MLP neurons of a small language model. Each row is named by its layer, matrix (gate and up: input weights; down: output weights) and neuron, and shows model dimensions 0-95. Each number is 50 + 10 x the weight over its row's rms, rounded and kept within 0 to 99. A neuron's up and down rows have the sign that makes its largest values positive.
After each neuron's rows, "raises" lists the tokens whose logits its output raises most directly, leaving later layers aside.

L9.gate472:52 49 36 42 50 55 53 43 67 33 36 57 38 56 66 44 51 40 58 48 31 61 49 40 52 56 54 46 58 49 49 45 51 43 49 52 52 47 37 49 49 45 41 50 55 46 29 60 34 42 51 64 47 54 52 45 32 46 49 39 62 58 28 45 58 57 35 40 60 53 64 58 58 40 60 64 51 41 32 57 35 36 56 38 66 43 42 57 56 44 64 62 73 54 56 48
L9.up472:51 39 62 42 58 56 63 54 31 40 41 46 52 70 54 58 51 46 44 43 46 42 54 35 60 38 50 52 42 48 50 56 49 45 52 62 42 52 46 43 37 51 43 63 46 47 58 57 35 44 33 51 59 29 53 24 56 35 53 54 52 62 47 50 65 62 43 54 64 53 68 51 41 59 49 49 61 53 43 69 66 45 53 46 47 53 44 54 52 61 51 59 33 64 40 28
L9.down472:34 29 62 48 55 56 53 47 38 37 35 39 51 65 48 56 52 50 50 39 48 64 32 40 60 30 51 75 69 59 26 45 61 70 66 52 43 63 58 58 57 58 35 60 47 56 54 57 55 41 37 57 49 49 45 33 16 35 49 38 53 73 57 59 51 51 47 48 42 46 60 66 47 70 46 46 44 42 74 47 58 59 51 48 63 53 45 58 42 47 51 54 59 27 36 39
raises: "er", "ers", "a", "s", "le"

L5.gate156:60 51 34 47 35 53 48 50 49 36 60 44 65 68 68 46 66 63 52 36 58 46 55 63 52 58 44 55 43 46 40 45 56 50 46 32 57 47 58 58 38 42 42 44 55 45 36 48 48 61 55 51 57 49 50 50 53 40 32 53 44 65 37 42 54 46 44 65 55 49 40 36 46 47 61 49 65 51 47 48 57 69 63 55 46 47 49 71 47 43 49 82 41 65 50 58
L5.up156:54 35 56 60 58 61 49 55 62 56 66 44 70 51 48 52 52 50 45 54 51 49 61 56 29 46 51 30 54 34 45 33 44 42 48 52 48 49 70 33 46 53 60 50 67 46 72 37 49 61 60 56 48 61 51 71 54 59 60 35 43 39 49 56 58 54 51 51 49 68 30 55 49 59 49 22 52 50 53 48 68 22 40 63 51 32 54 45 53 50 52 51 46 65 46 59
L5.down156:31 58 50 41 46 46 58 45 33 45 46 49 34 53 48 58 60 62 54 57 44 60 53 48 41 60 48 53 54 58 64 54 66 50 19 50 50 36 23 51 62 62 36 43 29 54 50 49 49 47 56 47 59 51 45 37 57 43 57 59 55 55 50 38 31 46 43 60 41 27 52 50 28 42 68 57 58 49 56 47 51 68 49 43 52 53 46 34 44 56 56 42 51 47 63 51
raises: "int", "vis", "iro", "sson", "ative"

L3.gate250:72 59 45 46 54 38 43 50 56 45 46 56 50 35 64 50 54 50 27 45 47 49 61 42 48 46 56 42 50 50 56 49 49 49 51 27 44 39 27 51 34 39 40 45 70 39 32 67 45 56 50 69 55 49 35 59 33 47 63 58 55 47 55 63 57 51 30 60 59 42 31 52 61 37 42 39 53 50 52 50 41 36 58 49 61 43 43 31 57 52 60 68 67 67 53 46
L3.up250:58 46 53 38 41 45 62 51 59 27 46 41 34 43 36 56 60 52 59 50 31 55 50 58 62 62 65 70 33 45 47 55 61 42 66 53 48 64 61 63 52 44 52 60 55 47 44 60 37 43 37 60 39 62 40 34 42 44 56 46 66 47 48 71 54 50 42 68 44 48 55 58 56 56 37 40 61 37 39 65 44 64 56 46 44 60 53 52 52 67 50 56 45 43 60 52
L3.down250:49 53 32 55 43 65 51 42 38 54 47 40 56 64 54 61 64 43 53 52 67 45 57 51 65 59 31 50 60 67 50 53 42 48 40 42 50 47 48 52 58 45 54 58 49 53 62 59 53 47 38 40 47 48 58 45 31 57 44 30 40 45 56 52 42 55 71 47 51 40 56 58 62 60 46 60 46 63 69 57 66 48 51 51 50 63 46 77 58 54 61 40 55 42 41 41
raises: "er", "ers", "era", "ings", "list"

L4.gate392:44 41 34 55 50 42 63 45 50 62 42 75 36 58 70 60 56 37 40 68 62 37 50 43 65 55 70 49 59 42 58 51 62 40 40 47 49 76 48 45 64 63 41 57 44 36 45 30 64 63 47 54 38 48 53 60 50 61 42 50 48 42 48 40 34 41 56 61 53 56 34 35 47 51 49 52 40 53 55 63 47 54 51 42 52 58 45 47 60 40 36 56 54 57 53 63
L4.up392:68 41 44 53 54 45 39 39 67 39 48 45 51 36 38 66 32 39 50 50 46 45 77 43 48 28 62 54 45 53 43 56 34 47 62 47 54 59 44 52 51 64 52 54 46 44 47 31 50 52 63 44 51 43 37 50 60 60 44 36 57 40 61 38 57 58 45 62 43 57 49 47 47 54 53 50 61 36 49 48 39 40 31 41 58 69 47 74 52 54 54 61 35 36 48 58
L4.down392:52 37 49 61 60 54 31 36 49 45 50 55 48 55 40 46 31 58 72 41 46 41 47 37 49 53 44 52 46 69 36 43 55 73 45 60 56 57 51 60 36 53 58 71 43 31 57 36 51 41 39 40 51 51 48 38 29 60 58 60 51 48 49 65 59 41 42 54 71 51 57 49 68 40 60 34 55 66 45 42 59 58 66 63 41 46 55 45 48 62 41 55 36 63 53 51
raises: "ary", "ic", "arian", "s", "ics"

L6.gate474:54 68 55 55 60 47 43 49 62 37 41 32 54 64 58 52 44 60 42 43 50 52 28 57 52 58 60 57 55 66 43 45 49 56 38 67 46 45 63 49 28 38 43 41 31 28 53 55 60 71 56 50 55 62 59 53 44 52 65 60 60 73 43 57 49 35 43 45 71 38 34 52 61 38 50 41 58 56 55 74 56 38 51 61 37 40 49 43 48 40 38 51 69 54 53 69
L6.up474:54 50 64 46 32 57 41 54 51 61 61 42 49 46 59 55 72 40 68 63 55 58 40 70 51 15 53 61 69 57 45 46 50 44 64 49 65 54 62 71 47 21 43 49 51 42 44 49 59 51 52 41 58 59 44 68 49 56 38 60 51 52 49 53 47 58 51 61 41 53 43 39 51 56 57 44 74 65 32 52 59 42 59 53 42 34 44 51 46 47 44 54 48 49 49 42
L6.down474:53 74 65 57 65 52 52 43 51 46 52 37 66 61 50 45 50 60 49 55 40 75 53 50 56 40 48 77 67 64 25 41 58 35 61 47 55 49 64 48 35 53 33 43 62 42 30 35 58 52 54 48 53 59 65 33 28 55 52 38 49 51 45 55 45 51 54 36 52 58 59 55 44 55 49 57 33 39 63 48 56 33 41 50 37 53 41 56 40 59 56 48 53 55 55 49
raises: "rated", "ted", "re", "rad", "ged"

L6.gate467:57 60 55 42 61 54 62 45 43 56 42 48 28 43 35 29 53 61 48 46 58 70 58 49 47 47 43 55 50 59 23 58 44 53 54 46 49 57 59 41 47 40 49 55 47 41 54 43 45 44 57 38 55 50 54 54 45 39 42 49 38 64 44 52 44 46 63 48 59 46 47 41 49 48 30 57 51 56 40 57 60 67 48 45 57 44 59 37 37 45 43 56 59 76 63 48
L6.up467:39 29 44 69 60 58 48 61 43 32 47 51 58 40 50 47 50 56 35 61 35 61 58 53 47 47 47 40 59 42 42 45 56 31 58 71 20 50 60 63 43 45 53 55 53 47 49 34 52 44 46 62 53 28 29 53 52 60 47 40 65 39 43 42 42 44 45 47 53 58 42 49 57 38 36 48 49 61 45 73 45 44 55 61 41 51 68 44 51 59 30 72 42 59 43 63
L6.down467:54 58 41 46 47 46 38 41 42 27 37 60 69 56 48 73 57 53 67 51 51 58 57 38 49 41 47 49 61 53 45 42 51 53 40 54 55 66 70 35 49 51 56 50 35 29 57 49 53 49 48 47 70 52 72 50 29 38 62 40 53 62 62 70 39 37 56 44 40 47 50 30 47 53 53 42 25 47 64 47 45 37 35 57 57 53 56 60 64 65 50 52 62 44 61 33
raises: "er", "els", "em", "ers", "era"

L10.gate281:55 50 34 45 34 38 48 60 54 47 53 47 36 40 65 31 52 50 52 49 68 55 62 41 57 51 47 45 41 48 26 46 36 34 35 46 51 36 47 50 46 41 50 43 52 46 38 58 41 59 51 55 62 52 46 62 46 60 40 37 50 59 36 46 53 55 64 42 51 37 41 59 42 29 49 63 42 40 41 43 38 52 65 47 59 35 49 57 54 45 34 63 62 48 47 52
L10.up281:54 44 49 45 56 47 55 58 50 45 45 54 35 40 50 49 48 54 51 46 62 51 41 49 67 65 33 35 40 42 62 38 44 36 31 27 47 44 57 54 42 31 47 50 54 47 44 46 35 62 57 52 46 44 54 49 56 45 41 54 51 74 54 49 68 48 54 57 58 51 59 35 73 51 44 47 56 37 50 48 45 48 58 41 40 30 48 59 53 59 54 37 46 58 54 52
L10.down281:40 44 55 55 57 62 40 41 48 44 59 73 49 64 47 22 47 46 57 48 52 32 33 39 41 41 63 44 46 53 43 38 54 47 51 45 62 60 67 52 49 42 55 48 54 58 47 38 62 63 43 67 24 47 53 48 47 53 39 59 48 59 39 53 56 42 39 35 53 48 61 50 72 41 48 49 64 58 49 63 57 45 51 35 54 48 48 34 35 40 54 75 55 24 49 44
raises: "ry", "m", "e", "l", "ted"

L7.gate267:64 39 58 65 59 52 51 34 60 32 48 46 44 61 47 44 61 53 39 70 53 47 56 46 55 28 62 35 65 51 49 47 61 26 47 61 40 49 66 37 56 39 40 51 58 55 56 32 62 48 52 49 59 48 66 27 44 40 53 76 34 44 27 60 68 38 35 71 56 59 63 53 42 48 50 41 56 59 50 48 46 44 55 47 42 49 37 34 62 43 44 65 48 68 55 65
L7.up267:49 54 57 37 60 44 43 60 58 45 63 48 51 43 52 46 42 53 43 63 62 58 64 49 50 52 39 45 57 50 68 36 43 51 71 56 53 58 40 46 45 61 34 39 58 28 39 66 53 51 54 46 41 54 74 33 43 50 56 42 64 47 35 31 58 56 47 56 57 55 42 49 41 30 35 58 59 50 45 53 32 42 51 43 41 53 34 54 64 41 45 74 49 49 52 51
L7.down267:60 43 55 61 53 50 44 40 75 43 23 51 38 45 42 60 37 53 52 55 52 33 49 55 58 39 53 47 46 58 50 39 70 51 59 37 31 32 63 62 46 51 68 68 51 55 44 51 44 48 55 53 44 31 60 53 33 47 35 41 26 62 54 58 50 36 48 40 53 41 51 64 53 53 43 52 41 52 48 48 55 53 62 59 38 69 47 51 57 54 44 47 76 63 32 54
raises: "ics", "ical", "ically", "ic", "ico"

L7.gate248:58 62 57 42 66 60 52 48 45 49 50 65 46 57 50 28 60 29 43 50 46 59 50 41 49 45 56 64 39 30 50 43 67 37 61 63 42 46 37 42 52 52 46 49 56 36 42 47 54 52 59 72 59 61 42 48 55 49 45 61 60 58 80 42 53 58 59 48 60 69 31 45 54 59 45 41 23 37 62 43 61 47 53 36 49 56 34 42 65 65 33 46 49 63 45 47
L7.up248:54 58 51 57 53 59 44 32 50 53 31 56 31 47 60 50 56 33 52 61 42 51 57 35 61 54 40 62 39 35 27 58 58 39 56 31 55 33 63 70 66 43 54 57 57 44 40 55 32 52 55 45 39 50 38 40 57 58 61 61 59 48 56 45 56 54 51 57 57 50 40 44 47 67 66 42 44 50 62 51 60 57 53 41 43 50 42 27 34 43 48 52 41 54 55 32
L7.down248:51 60 28 54 52 48 41 48 54 39 50 45 61 43 40 67 52 76 67 51 40 50 59 60 52 62 59 30 49 60 57 45 40 53 60 50 46 59 61 56 44 57 49 54 60 79 46 56 40 48 51 46 34 37 63 58 46 43 53 35 41 54 17 59 42 46 46 52 45 32 58 63 44 36 45 50 61 41 41 45 51 57 57 54 43 47 60 69 40 47 51 45 52 52 54 36
raises: " coach", " stadium", " league", " Stadium", " team"

L2.gate324:49 64 45 56 74 60 54 53 67 51 50 40 56 42 49 41 57 61 47 40 51 41 44 58 49 37 42 33 67 48 36 42 59 51 61 44 63 48 39 56 55 41 41 48 41 70 52 53 46 50 35 53 61 52 45 55 59 56 34 43 70 46 33 44 53 37 34 46 54 67 45 54 58 49 47 37 46 27 50 49 52 48 43 38 58 37 65 55 49 41 56 50 47 55 49 29
L2.up324:34 69 52 52 72 54 65 53 49 61 52 49 45 40 49 43 70 34 46 59 50 40 33 55 43 58 32 32 77 47 43 34 46 54 59 55 49 54 40 52 51 44 56 60 40 54 52 39 41 72 26 51 48 43 28 41 54 48 37 57 47 72 37 71 33 40 52 40 61 50 63 46 52 59 52 36 65 51 52 48 36 50 45 42 45 37 56 60 64 52 50 34 50 36 49 40
L2.down324:57 57 45 40 48 56 64 53 60 41 57 48 47 56 40 60 47 59 35 50 68 60 58 56 68 33 21 43 37 48 55 66 43 64 49 45 60 32 54 54 44 39 50 34 56 50 55 58 41 58 47 47 44 52 60 44 90 54 72 46 49 49 56 47 60 53 45 32 56 59 36 62 50 45 54 47 47 48 58 49 52 44 54 44 58 50 26 54 44 38 50 46 05 57 45 57
raises: " other", " others", " the", " later", "ient"